From a checkpoint of a small transformer trained on Wikipedia.
Size: 16 layers, width 448, 10 heads of 64, 51.4M parameters.
Architecture: LayerNorm before each block, no biases in attention or MLP.
Training: a variant of Muon for these matrices, 382M tokens.
MLP neurons of a small language model. Each row is named by its layer, matrix (up: input weights; down: output weights) and neuron, and shows model dimensions 128-223. Each number is 128 + 24 x the weight over its row's rms, rounded and kept within 0 to 255. Numbers have three digits each.
After each neuron's rows, "fires on" lists the tokens most often at its 100 highest values on Wikipedia text that the model never trained on.

L7.up520:150131093153131121173147107128115155148115092130162109114131136097130110103143165139093122094096128116143141141151154085159111122128121096117134155101100146147119122108135122119154155096160179092109120113107161105133137164148153113127144111104157130089140145133159107150156133118156180115
L7.down520:141106126106107133170156072116138148150083130137175138155112127140114116163142151144109085136144148089128113164129148110143087138142119128119122122140064127137125134111118122114116125098148132112152137095087164134157154127145118111083141128136189153125144155142126099151164156114125108129
fires on: " Di", " di", "di"

L3.up835:129145145152081125077172137129156157113107149135105133147168142099116126117125091127127145131129156081120106143133106130077178145151109121160140100168166094107114164166125142120151142136135086125143128151083116092186134154128124144121123086165142127117152115155141114098103181121126116114
L3.down835:141140145123125114073162140126124128104080134114109124116153181112141117080120088105093124124121121124146119099124130154106149151142091116098115108136159122115148160154120164142134124134103079107126109118081122138118119131106108134114130118107161157130127150126126099144107181098158142120
fires on: " Fe", " Q", "fe", "Q", " fe"

L3.up973:102160128095110136128132149155132116117100152119121127104147099091134145148084162110136128151181118119142142126120184137088163148116105123116103148143110159108059142116128137110138130095138128163141118122119103116085089144091095134104151103127126087155096140150118108125110156127154146131
L3.down973:137159128097108095137101104166112132081116146160157118105151120142125150137128101122132152128163145139084165142075155127150081134126112114141107084173103184109174168116123150152146157100163133124117121129126139110132147116134129159107148085073119107161125145096092139104109126080135151094
fires on: "d", "h", "ud", "j", "s"

L3.up151:116175103127119176120130072100131105157134107104128139113118093140131093180142106117087105118128168107100153126113149127106118169116151158159092091147134100073147130117165110149134131117130124139135127121134157125124116145109111145134105098154132123119158170147146123154154116129172120125
L3.down151:092215155160124170139171077120094139169143136131148140119132111125141113194147139128092142110108129109125132104108146125136130111117149135121114065151125117130128140120103153155120163094102143137114136141114151130147079124088138143119100107132100116121153137147117128150144145090132143118
fires on: "16", "17", " 19", " 17", " 16", " Ford"

L7.up271:150115141135107181144141124114105137141111144132179150120121130117172132106110137177129140132137154085117172103137114188072146142148146124176128128129142105108087080098157130120143088120082125132103133167109113136149143127129148125115167156160122121084124144123127156128149092113123124108
L7.down271:143089093142140153141126144132155106094173175151132148148124112103128138164126114090141159165113138122131079140141139139159141152166141100099156098136137153118189134165145112144137119107141130111130165140104088119106140123127109133143132147113073164144128091107164110114177120140085105112
fires on: "-", "s", "ct", " to", "h", "P"

L3.up1317:084113130157105133149156103093111149097083146132164102119115149108133130119090150132151118158086154113145121137113205130171076127094119144154157150083134116153130106148085090122122123164141124148125129191138141098088135146115115126165111124119128133139113142176152112136138142139150112135
L3.down1317:143131127119175123153151118103116196074126155109136150149136163083145147170094124116096113157126117153146118106128120139134112133098093132101167126141119135122156125133092063103173145143102110167104133142115136093127119157136133136152078117118152117150148157176150080141166148139123100112
fires on: " Li", " Mi", "gi", "io", " Geo"

L6.up752:123130127159107144106131139108176108167144163112133059134135153153165111117134127121145104106108110130153094136116122095127079138147086135124119116145150152154090123142139140128093133137125128147102103123146125087134200161153138131159104107132138143120128145141125155116154158139150109119
L6.down752:125098159113186117169104119120128115193130101114126097064137129111132100132129135134149155158110158124108159122101128087133102121164144116161118090113093114097140122092095120152084126144126095090151142154135152125177161116134092102158131175121123080104172115083139112109110109147085189123
fires on: "ed", "red", "wing", "ie", "ing"

L3.up1021:140156175137116127119120107128127112148163121157105111157127114115143106117157160116093077111126078129120100132104156107132127154092136154176119144139109117144127114140112128158160120102093099154129098089139171130122181138130113090074161131156120162159131132145149123129102172142120126117
L3.down1021:176163127129128118134143110136145111120103095144101117131090109120091115100157145112090101139155143130138135129115117099119085177088112149175141140118109118185146119145091129123152101152083084157176101099122125130108153133081121114077064121161125149139120158142137134184104170159126131147
fires on: "G", " g", " Ga", " G"

L3.up888:159140117096103146128119130116121130098157165117160135145086107135147122129120105133158130124118112178082126116095105087149140117157109119114079134156154163098154117173138119147109104147138135126183145115120140121130144105156128148144107131153132154088120145129147144143093167096120084183
L3.down888:122169120098140152130128105138097161145106163112150128165110106092109092128096112107160103154161118177104168108131146121141112120107100189095112088152121168103137096126169100115132118120146132125126135127107129148088143140109116151143118118107114175098126153137138124133077120120136133147
fires on: " High", "ld", "ild", " few", " Sand", " Bern"

L3.up541:133183132089112138159160107113125057155137116166117113117178129107085147155153131115161110095152110086140125110138124104100172142049119140159117132140113128162128105136124149157172136143080120164128121138189084148095167119122116126116122098160128167107139157160171122127084142146123117118
L3.down541:161153121113146117138169149093138095186153089186150141090100135092104105118168160131122146138161134111147119132118125081079138145058069163119145116159128156136147114139105127124170125172100108196139098122158117152136149129075138106086097102192145136097156153132130147146109140141131129150
fires on: "G", " g", " Camp", " Pot"

L3.up640:146140125106083105136094148146143140138113123147132116123142158105132153114105148124133128122081147102153130123123131152128111147124156087152146113119129129092132136190087087131123096090121158092155111149152150120122144085153130078129159104131135127128134106106114149108120165113125158129
L3.down640:156117146099061115120102138156169136126122113087144111108097152121156112147149133154077158139109158098124130099122122146138130147140160123110140122119142153106133124172087101123106089125138151135123095162124138139099105078171142101134147136113128108162138159113093130094131162172115125096
fires on: " met", " Jo", " Phil", " Met", " Geo"

L7.up110:153135100126142134153113106099167123157111127139139115146121123137118142091108136167141133091136133125142089149120109093151084165138158071110155126090109141141131135095169132104088115147101108136099104134099060105101108165101132119109138115153117123174140144153094137149127098116107116109
L7.down110:148131102133145134125141145080118102136127137121120127146089123116107159126099123111183096099153066142116149167168156114116112160134123112124133141132102147099134052134126106119123113109121149121135154148105097121162160140141134123129108139130142109123154138102122095094129103135117111146
fires on: "e", "che", "g", "he", "ke", "cha"

L3.up594:133094121149136144170097179100140143116153148134129113102137116102156148126121106146138112136136149147150154123117140080088131125131128111134100133179107126120151143163117113162189134121140157172105169125133121140111084127116084109122129151064160118133113137140144123163172180116077088180
L3.down594:118131122098122144160123103148148091136138109087120074095120115102153137163129158131131099156103176121146138127127143086144140108076112130131149147133133127109129125145101091147135143172104158136124133145137112107151094103107137099093126128088144148148117148162125107151158153131128076182
fires on: " cat", " gene", " Cy", " protein", " drug", " Gene"

L6.up1479:095126112089132116118108166094114140127145122117174119163121125119083102148153132100161119149138151126121118137147117141165159138142106149060155163138142132110106128132114101155103106158153137121120152107119111162134116141124113136119179106105118135136162091137116121097136087118119077109
L6.down1479:127129110102140131147102078111141128129114106094127156148133136085121117160129123164118119131078121122108078101132123161168096141106133137146136161100132151175169162151133133104115094144150152127137153107157132117100126139107133136116132123143136137145140144117144115161107166173138173149
fires on: "ba", " American", "y", "an", " and", "ol"

L7.up398:156132129120102118104192113127157113169119118093150107125135109139142110108155116104115084128148140142129168149091179157117131111082137082104136133105091108135119115080090120102143146111106121109131099082149134119128131116118154159159088119118091132115108128146124126110142110133110115087
L7.down398:125121135128123131146181179137165130143129163115124165097130105100116131144125088117138114140140134151129124128167147167173148062126122145144134143121126163102099125113123168203140109096127107112099142159111137124169105130105098135133131104116148118146123116181170148103118090131096080117
fires on: "s", "er", "R", "k", "r", "urn"

L3.up312:159164112097133121109105137110112112150154147124156103126087074085114135174128119134116112142107140105153152130178135135095140134132141081140128130147125117098123128106116118157081162131124091151124139139115173145107099114115112102166086122101181129154129168099135161149133095085142158140
L3.down312:190149118107153120144115099148128099114115131097135117165054093057133089135165189125135145141134120103150142139132111149113159126129159108110124139124122125125152090103133101161130149154134128146148135122157126119059089112109128114140125108127134107123122158123113163122120103080138111131
fires on: " took", " take", " gave", " give", " lead"

L3.up1167:117124087113129140138161178095128124121140122139105138120137112120163138119137103158171116127145110127134110126115096121128137096138098125163115142162129150133122130126097060172162162153146143137101122097108132116111108088132142111146155145144120149124146111121158116150078141117107148114
L3.down1167:139122155112133140137143113081159117103109159132149111180132127136141118116137102177099116158097088078147101116093115131141085099153148128148120159136147119098093120134095098170137196130122109122114122094099111068107156134173143141138121129134103141112149113168122133145077124141143158111
fires on: " Gu", " cont", " Arm", " arm", " Alb", " Am"

L3.up1406:099140136101109122101128136110159141091130130111167151171122119096148131053161122116120160154113172138166138088111124147146143141128122074123092125152131141094114145152074118157127141108127166146169134112129096145121167098118138122121143126139110122107127136144139141111104119122110128155
L3.down1406:104126138103102127091144130102179116046114156111144145158114146129162103091167110106139147171118129140120159135112132160151150172106094081137108111147151134117148150159086135146133161104088157157111136125149074118126157113127124113138116153185129123122122161148137141111108131138125168154
fires on: " Am", " am", " Deb", " Bern", " Sand"

L7.up1043:147171145105069145131153176152119172157117146148113136120148154110089143071139155138133166141111137102162114105148160099144095104122146160121107161126131130165116124140102063162096099108111127153120142088121177111112164093135134130124132178133090126114145132137127163112099072113134100133
L7.down1043:133107114108089128151113101129129158165126143130127167177139162115156089144111134110148142133146133143141107102112092146111137138125096122117163106150119133136165097145121111085115082121132088131109144093194122128156159137144111105126139113130109113086115139130160082069124093107112131170
fires on: ",", " and", "s", "er", "o", "'"

L6.up418:124128090115106127133091146152088095098152127145128134129120191117140136177123095163173168082136138132147113164165093138137119125141090102146114142116109133087131153179186158152091134136168116130103116131131084092132103095118136115158132149148094114147114135111098143148120151131106147151
L6.down418:149165153141160147125143123109128145102148111126109131124126086130192134123120203146081161139137104143129145154156127119133107069111133103121146178102144086152114124114083128113134087125122113141136153085130126100081174147144132110125090136142169144162120118144123076144113135071090086143
fires on: "le", "ed", "e", "ia", "é"

L6.up102:120114124150120113105120124136118180119134136162131119150141142120119127127134133109158116092119113140142142104130130078107112135105120137113116163127098175144099116138143137138131138123136120146134117086167122155128144106105135143107118157152113155139161099078151139140142100136117124074
L6.down102:123113113138134104155141105109108110143138134126141147139137151155094114113137108136168170120168112151133180130143102091173135109161117131127113141151134153103169078116132122150106138115109145144113146091106170124171128112109070130132140138130110136134140153118151139124133109074129109118
fires on: ",", " of", ".", " and"

L6.up728:162131138089126109132125102139115143106122122131142123098149169106131131166094142106123123143176097119138155145120104146152112122146160144092115142111129105105110113087122135136129128123104116152125152150145156127109115113151151096198134142165093152169087133145132134115093158123080159149
L6.down728:127142112108136154130084134129113108125107127099148121111113150152127136098110137102108137088147125082157115134128112164116108177124116084131143130093154083140142075133154120121144119111143124121148137123120109147123123108154113129157121093168113133109150169085083153134139169181144124107
fires on: "on", " released", " published", " deliver", ",", "ft"

L7.up1118:111157104088087170139089152143118087081171118141114139132102118117157140111122131137168104079124092096113097144130165145149097134129124140104146144168107161162107116110140136139101125177102083156118106128110094128121114154129129146119120112092141068127146169178122175096146121142124145123
L7.down1118:145147134095142135135148151121092131096145146147146146114154114164152146104133162139146169142125137098071158135103159121168083158105166116123194073126093096126099112139149151124142111141098147132156094151113129129107073125134126142116153100131154129149139162107149155083150118091166124130
fires on: " I", "I", "d", "o", "he", "e"

L7.up312:146158117153147101155149157105139143216116126169115145133140170094083136073132163166104104127101120128154157138146134138126181129137088112117124133105125113102144139140093075079101134096107149105146126132075151125128128137112122123093146129118148187140170131134189122144120094146146135105
L7.down312:103099107133122159116120118123130159139063149140127114149127164118135132111118126154117076134129165111170101192123146147109125102141106153145134144160084110174129098171118121071168129112150110101127132117133144095111162149148107125087114121177120153125169127180121168137117140153154146128
fires on: " Di", " di", "por", "a", "to", "di"

L6.up1707:085113133140134143141090109127127139142169154142176124130147163123111118131124158131146120119154163114121132142151153150138154145127136144137101082134121130160137106127129079122137138159133110083142188175115144099076077092092127145144124129137129135150099133099138122178182174139120111098
L6.down1707:100073104100123155122091144072133142136123102155121102112105131125121142124136157098160104132149198142151122136130105125107114126093110139135125087068128104147139072129139097141153148172148143129128118131148121082144077119136161179104111118161121126181147100119125084091109160123122102149
fires on: " A", " ass", " Mi"

L3.up346:114131125146088117091140159122167173132113139164071094083127121066156166108115127089123155113105128089148117079148112155135134122138134120112142092170139133157112158132121147093178133134107103134094129147143143137093137123126114135110134107130130129153161134095157080081127174150129152112
L3.down346:142118162104118093149136173141149164091132138155082097126122118140156114086121145108127132145147143149144109132146135186118139141168076140136133122115153136116135152140116117061157129131113079164109096155116121149135093106147155132089133117128128139113137170099172114117131086136148097106
fires on: " Fe", " Women", "fe", " women", "You", "Q"

L6.up1453:144161106108134118119137144128157151105134165117118157126125141105109117096162151121120113124160124107114125131097124151106104144107149165143157124092119064137102109099122110075117134185136134092150120154106087139081108165139119125131164119141113127142135153149121142144137140078122126108
L6.down1453:165125142154098131120103123120132102135150117117124146112077115136119138118103135155069188158119117114115119136106148108114150145125095110085106081139162133121090122125169103135137137083093150167130140131138103105130110141107191094162114101122137115117117110113139073125161111113117133115
fires on: "s", "e", "he", "es", "ral", "rs"

L7.up1640:172108142147155124139164150116103153116143146114146178111138144151102116106136192133160159120176109087119161128138134118132111148114132128130146110103132095116119158111145166084134087184068117113139118120123112144130168178113110149158105114133115142084143143088152111146167124111112153101
L7.down1640:150152137099107119110141160120170120106137144115146133160134131131139148159123099163135125156160122086169087156143113116086154118160177136120102133096121152124136165164163113145093140119150135132145124140134128104129155073129118173109125094167104111142145137140152125120149109125114104113
fires on: "s", " which", " of", "e", "es", " to"

L3.up1628:139150147138146096148080077116153140140129097123117133156094104170138125118100143094111101153142149142112090184169078103176120126151159130144127134122135169163149113118098073130178106121122132129170139113100130137124163139141126128126128169113143154168172121130075120132112129104126144128
L3.down1628:137114146122118099134119073113145136129135117152153122131091123176155102148106079124069150109163145137107102150169105137195126112158161120115094122142150138146137123088088104168162131088116158107172121101096140124135113135128122142136114133126175150167137099091064121123115162135108114130
fires on: " Ra", " el", " graph", " ne", " El", " Ru"

L6.up1126:109151105131128094146130167156137161138131158116125132137106152113109103147102141127087100153094121188145126124152107120128139139166126076175141149117114147154111124092118119123142170108150144146110132095150132096122141139124106116076144143100105169098144148093108097125134159131108134112
L6.down1126:110049135146123131149126152161156122142154105149154122149183152130160186123112076125138122108094146153105125147136145121091106150119108169099134158128107136128130115117120153100172166123146125153117105117122082128110118132130152085100119145130134105145135128125162147119156118113152137123
fires on: "di", "n", "ion", " to", "bi", " option"

L7.up1338:093137109059153086111160160107118121121124136107133123132162144122094178070136143102127147151144136149136129152142157131153127090138148093095123139126169130141135120114153131156165118091119147119113130103104138189138132109109130138143114077113120140106086110153141132123108096119141137160
L7.down1338:113140162121146102111126119167144119139112123131119130108116113126129180087139156100151180100133143132122169179116093089102115102060088148099119166114118135127149146111067157104167104122166149146122163071120141104097117126127096107124132141139107131130116157108113088154137123123128123111
fires on: ",", ".", "-", "er", " Sir", " was"

L7.up967:077164149125162076131119094118104104109160144150113155087157144140120136113126075146142127105090113124124121123141139155163123131131097149105126143115145107117121104161130065135105133086123119175103121134097128152115128090100145121163091121146148147119106075077142153095123169129110145153
L7.down967:045145114135145157144089139110118113116117141110173133142083096117120128119133108139110135130159064138138149179122124167093118098128160108142139136155075124108108115172149124161092126113084098128105095106097137163104093112113145141117091137126171140102134082096116124113078119120111143119
fires on: "ly", " to", "y", "ally", " newly"

L3.up1403:131143073114099109093125080163122111071055105099092143122135115115159093108144136134132164116122122158113117110113137134177147130093065107174167157129118096120086108165114113114091147160114080124154142133104151124127198115158115151121133142156119101141102104158175121143121155111107124144
L3.down1403:141226166144138136133109154124098123123123154100154111123124138170140122129138153126146137124112112116134129142139130142106137151124172141138143107082126103156136138138159133137118118069141180126097141141134150144143117158160137143106146158133132154104129118176146110129114140135134090150
fires on: " |", " an", ";", "."

L7.up1611:108103124131143135113112147129137167104148137136163084140155150075129079133121142169164104115133102162089124175118148082132154118144126140122155108110140131134126121092117114104119110134095117085141145144139141094096105142153101091136137108137169095172132147150178155137117165134144179105
L7.down1611:100137161107136127140104079137099147113117159141119156103133149108085175125131132144149130158163183129122148125108065087114144114138122115095166145091140162127164114112128081121132091143115081140129126118108090138161115126104099152149151136155144149183127162121140122122145132192151145133
fires on: ":", " The", " A", " :"

L3.up1292:110117134106143130114139085088189157111123141118138120127132147136101134141122126092172128169122120141140107131125126131129140127124172113143121092127111079109135158145127164141112121135111126103131117112101162121133054168131127151141123135097142092143174117140129127135151103135143151139
L3.down1292:120156164129122171129141128084138138135100133112168119092155127156108156138167108091187136145106139128141087112116116135096125158120105096196118105121110103127181131132103129123148131124137095123116131118122139125135097150118119166128123138137146113112161146172104115135157106120125148131
fires on: " David", " William", " Harris", " Daniel", " James", " Thomas"

L3.up588:129122138149144162169100103096170122113176118172125154136111146127129131102119146115121112136109124087136094124155113127099075106133129094166075125084097160122111123070123127107140143145111130126158150138146120093115118111125118147158116113110116097122121117152128136155125108090108124112
L3.down588:120122141106114140127111090100153116116135119165122154110131131135137129149105162140123091131132144061119111141184129135086106127133132115160095146050103144139094109105116114118135148114095112090144141148135169112138134162115154132122127113126112101079089117148129089135122135095147146145
fires on: " Em", " En", " amb", " Art", " Alb", " Dom"

L3.up209:161147129161153196120157091073111090133182135156128163123131072139162114124148140087160130115123127136132118135093141095134131102124081160133067145161139133123131108157100120130114108157119145130137136117132160169180098148134149125119097169160136099152104145134110173141129120129168109139
L3.down209:118162137098101147151093114119109104116168097123167122114137177164157133109165185127131170128150121159124176121120113118123133179154126160181085101127146131066112112140108110138131146155141136141126125121149174136114115169154120143112134150107108097119117120141104111087101128108147137144
fires on: "19", "18", "11"

L3.up1698:146130146135127126134158119108116123152111086113131132180137147139127183136111093112144151123128147103136102106085089147138157190118138154125107131136115138117137144166120118122132168157174114178152161111113110147114149118143138135126148125100114139122107142146136132124058074085102159156
L3.down1698:108102155147112120131133118102116153142109101101130119119130154175112119125121074126150167131149093147116127132089136123152167161137149169115147112096081126107156182188123139106143160165133108159176169106110116144091088138127137112123152131116164162134102096133147126126103122109079131135
fires on: " Mont", "unt", " Has", " Date", " wife", " Ber"

L6.up798:150124119144112107135164127127112082109094153195133123102131132094197128101125160113097113098137175147145127120138152124144122149166164135083136127117122098149126134140154143126141134121102170181154152096144101130101134108081146134102130112137152109166131106094134142098109141086151144163
L6.down798:148050138183115148103105168179145107132167128159129113150122109148117146143095129120094103150137141153112145090141114144087129088153154083118122141121132153172137121115112131107184089157120140166154140110137152141161149161092134103097146058145159133134151156116123156092174136114156138147
fires on: " No", " Pre", " As", " Of", " Won", " Ori"

L3.up1099:134134113110140150149130104106113107148075093147160126145139106109096113126164144144113141107081121082141116118170154131132196089173093114119158116130142102126136106137121108113172161079172127147124112164160170135112107112137093148117168139132151132095158126148128131147152134101147175126
L3.down1099:134113136113144136157122102119093094149121118148163130121165106118116114156169116143112147143126139129122112118156129111135124068168094099110138135134178142141140152123114095098125154120137112119124112166117171107102116145118123170134159147128154132070159139155119121124147128120136151129
fires on: " Di", " tri", " Pat", " post", " poly", " Pri"

L3.up173:184197128107129150120159109105097147139129107141109138114134124123148128139140144136094116104138104097126116106120133128122139136124130109100076108159189095113133161132114120145191123118116107128127144084134112092128112133146190112159144124127094128116172138146133115125148117112117131109
L3.down173:115184110141084137131141115119090134098145102131126181104137122128118181173153120090114141122121163168158110118129150099137139079133123124095118084125103103140122122154155151099130146129160072131145156129106150154118109137119129137140092106112114153137157144121075105146122148092113127133
fires on: " 17", " 16", "17", "16", " 31"

L7.up1657:110163084132132172150137120138123112110084128129129147121131110141113136182131130100133151124161151133143136137138169078133145105116105110103136111121116088123112117148092130139161143169106094133137134103121116173104142137116131086150109138158124102168123132150128134120081159174153148145
L7.down1657:164144173143112119111141147118131164108155143083182137135118106132170120175144118136133111148114162117134127113101153114155116139108122068139141167131122124127137086149175146126145155168143159118105137132158163145132139151135094129136109131130108113144125165098135182143124134188141119124
fires on: ".", "s", "hen"

L3.up1442:106132125124111150120208165126147121145106107118125121146088103135122134093144090197133114102151118170184148146101130098086157182115113131118147150148112147095110131087127096173136158144105150124144134101131158118118129150114145131127156123171104125097151115119152110144073090175111142145
L3.down1442:068136131131106168114134166112179084135083108114117099116100133151133173115138124189071134164121161129188163085100099132133159147094111103094141128139106126137140115131125124173116144151102151191122158114137129138125147130136139112137127134172119126121151151189136137106070099184125163136
fires on: " Am", "Al", " am", " X", " Kam", " Cop"

L3.up490:175191098120105113122110106128124119144116120161156142141133148109134130145100130106141095103119196083111110141108160121143108129185137096119117109152122150106102158147145153106161098145143146147142163130108097112137151155128126124108098148113114123114125117139133095097104129106107125146
L3.down490:162140139115124122112136115150095140123107139156128155162136103105151106133095144117156099110111139169128154137076163113135104114177140082137119080159143135104091132138118159158139114156097116123142122148071113082179096147125123114067110101080078117126153135146136109058113164142102095143
fires on: " tele", " ax", " ro", " ste", " Cas", " cas"

L7.up258:132106102142155098134138122089117168151145130115179118113115142140163127137138100131173124123122113102137120110137153154156098101122127104144121129170132118076108107139122092131108087139108138141161118128134117172125149084161123104151130178139129100121099123131154143107079131134070162114
L7.down258:100135128098132094132128167125132099102077124142127088117123142119150138088125144120102134176128171147080136134146105132109119129115109121137168094134115158122114119180113178154152129123144183105107175124134146152137143122137098109093141141140141113127138131139158159141136151161127116125
fires on: ",", "ly", "li"

L7.up995:121133133141133122128143164175183139126139113092107133078123149114132122112129119113126149100095114098128172104106147097166093117121111163095094121120132148148100126103117134193157139154123137170131132109147165120128138070081127083166115177150155158138112098095108152123103098107098102123
L7.down995:141179086168151126107122133145135131104116139123127140129123183145128139146147147099158097150109145126134124164110074143139121170115167151125143121144164131205113093119153128095113168127161087145104103138162108122148126174144118156118151132133208122110102113149122135142111110170115106136
fires on: " and", ",", ";", " or", " |", "-"

L6.up659:153108135110111149119212140149165130143105145135108104103116067133142151120134118130082168105113125099129130150107152150123132177128153117134134096148135113094153124150130110081141122106119140115106121150151108163148111125111144150135164134113128096112150119146131122136154168135095144191
L6.down659:144111141122154116077097126142104137090147092143157106165135114140155134141117154150169120117093129107118164156131121146125098104125119144142117105128142099109106152133120132128123144172095159111099109115088162137154168148100087081126111125108152159159135116116117088110116116138124169104
fires on: "e", "ss", "th", "tic", "se"

L3.up641:127147078127138116125166133089127161166136096097121135105121090121145089097109208156123136108128145104133145133105123128129133207084116130142111112100125121120139160119115136128130162170148116190155139125111145148084118129080133106112114139136126135080101159108151130152095137133148141130
L3.down641:118128107114160125139140156139152117114108136096155138104105114142145104120109155166116132090165142114165159098091100124161143135110094112096119113125133141081126156117123138120154129127164165158117131144097119154101105139089129112112107124118096123116170119105153125139046086140159157118
fires on: " Am", " Sur", " Nas", " am", " sur", " Har"

L3.up1296:146101115071159140151085155130149160135130100125126129149125118156137179143184114133176106122129132134158162110141104108104155146121123139111125135143162127138152149101129086129142151109151164134077159099153159126090106112116105126131112122120096146118108116164131112117115113119068154145
L3.down1296:162096101095127133154106133129153120142142098164110112166125065147141126160134124127146093121118155132168146132117105124136136130101143098103155154108157116131161147086105083128129126136104150122103117143135167134126126119099115195128163100120148144117107134140124117107114130094137117184
fires on: " cat", " bomb", " court", " gene", " Cat", " leg"

L7.up1292:092103093137163122100130155104103133150130116126121117161160172132083098146120155120139158126174175140109100160081127105160068122178119130106126084107153088146116146116119124112116138123159146082164153144123096181105131154126140161120147109102145124171182125151100112103167121127109111107
L7.down1292:116172076095147167137146108123124151139139093100119121136154090128117141132128125124092093097118126111146114152112136148129157154129111111076098136121120085091085102151108132090101081192127115122105120131128149160124099086098158150146108122130098108108151130154116177147112115148116091161
fires on: " and", "ic", "al", "an", ","

L6.up1772:135138142139110139137127162134131128138164174071150098092131148138138157110128107124151136073121123127163115138089072115141145137113090143169085173148099116108138143108130133142141136138154128105091086121133091136077128156148125132164127136131112153137097129157105118138161091097091088126
L6.down1772:129124195109129089102161139165121117115097155128129117110142155118155154107132125096109147114173092161180146140067137111113106138158087174107147099148108113136164095126088141158150113104121109134163139136117076073150148138141149126119122100156142147125149152136093111134120150146107135140
fires on: " Q", " =", " Pa", " U", " for", " R"

L3.up1440:137109101149121199160118096084121119075139170126111155135125124108146131115135137116141184129143111126112105158067115144123117132130144090132113109172132131114122117125110106176140118139138115133084143154133156138097122126170116112125122176153127116134153122104146158172149158089122119165
L3.down1440:148100132133101167134140136118146108082084164145115144133076141138132143122125122124048172132123144086162145109115122161149105154138155108111119126197132140109151128145094119163137161157173138127093144160109153115129133132149141118096098142110119094158160107136127141156141136129135140135
fires on: " Am", " Met", " met", " Arm", " test"

L7.up1558:176135116137107169165138140141110109107158112129141110126129130152095087097117111119106122117121162159142101097133117112143145067112172093083104082138099144123103102108132093155100092115117117120094138114109132101130110131129129197128137128179084142154151130151099107135135094129090097114
L7.down1558:122150143164121130131105126150092131106127118114186127142117122116104111142113116139123147141106137133110135125083142120135140110158151102117129173104151104144162146145138090137102127114070130199143132139125116108165111158132150157124138146165141157149163132124138122153140103151137098109
fires on: "-", "lo", " mo", " Mo", " Che"

L7.up291:150122102135162121106126100156122120097141077147142128110119152134158104132161138120105148111109145157134102129123132138121153153151146117106147089151165129149132143125119131162151170190150136144127129150118140179062125145079132121094109115119155168131123128111156132114134174104117108127
L7.down291:116102155158164132102088123154098122145142096145141133125099149159152123130138152118133144130128111138144131150097114083122145115148157147150156138082153099126129136138127123125161127125139127111141151130151141134080155120116162096099097104103162148106118109093139130178115178149081096111
fires on: " it", "rit", " It", " Rat", " Not"

L6.up9:150089131122151136130152125135132139099127144165104119116139111154180134130158100199113106132147094179074130149175148154100107127134146114146122152091109120141101127141140123109151111160129163189088144115138155085148115145116162099123132130137122159134106066132125110110110105101116144136
L6.down9:123069180139158158120142080137125101123098121188087112137105145140168131105139069174115125158125081121117177126128145165139159086093140115139114112123135122133091144158112101120139107107066119118090083142118139123175178138105153130132151120128152156131105104141127137141156119112081120095
fires on: "din", " Rou", "rou", "ain", " Mul"

L3.up1411:148094093121099101151121082106115140075121132149128148151152120115111167143099131157110129140109152134136134117082147149170133119179136111147096119082138170110140121098120108112144135143101150124130144137105115127185116193107141148131139117173147135199120127130177130092134129169149159124
L3.down1411:113106118156138128130119111179098116114115117158113145141142129116072132144112101131120126126126152133116114143089108135205125083139129108164116132096131186108113079109122104110131126123111120172153170134156112112140111176132139120099126087178145107182102104140165133131147159157133161125
fires on: " rest", " dep", " Dep", "Reg", " Date", " dis"

L3.up1308:192122129121149124153135157093107118097097106129143090105182137085096113125147156110157119155101101100165102134098139143126173130103146133154128143134152100131123116112104115140119125117130121136109081100155123126118088129123158102134160108109133158129136152117105116081135133119141131119
L3.down1308:142068133121125129127149082101091151106085124163114114121143145132125082169111162129174108138136151127146093150101115160126110140120124123146133126112120082093150137122124132125117133171140128185104097107112107109118145121136165150123128106107123138141126145115089117087121138153149127170
fires on: " Master", " type", " Son", " poly", " MC", " Branch"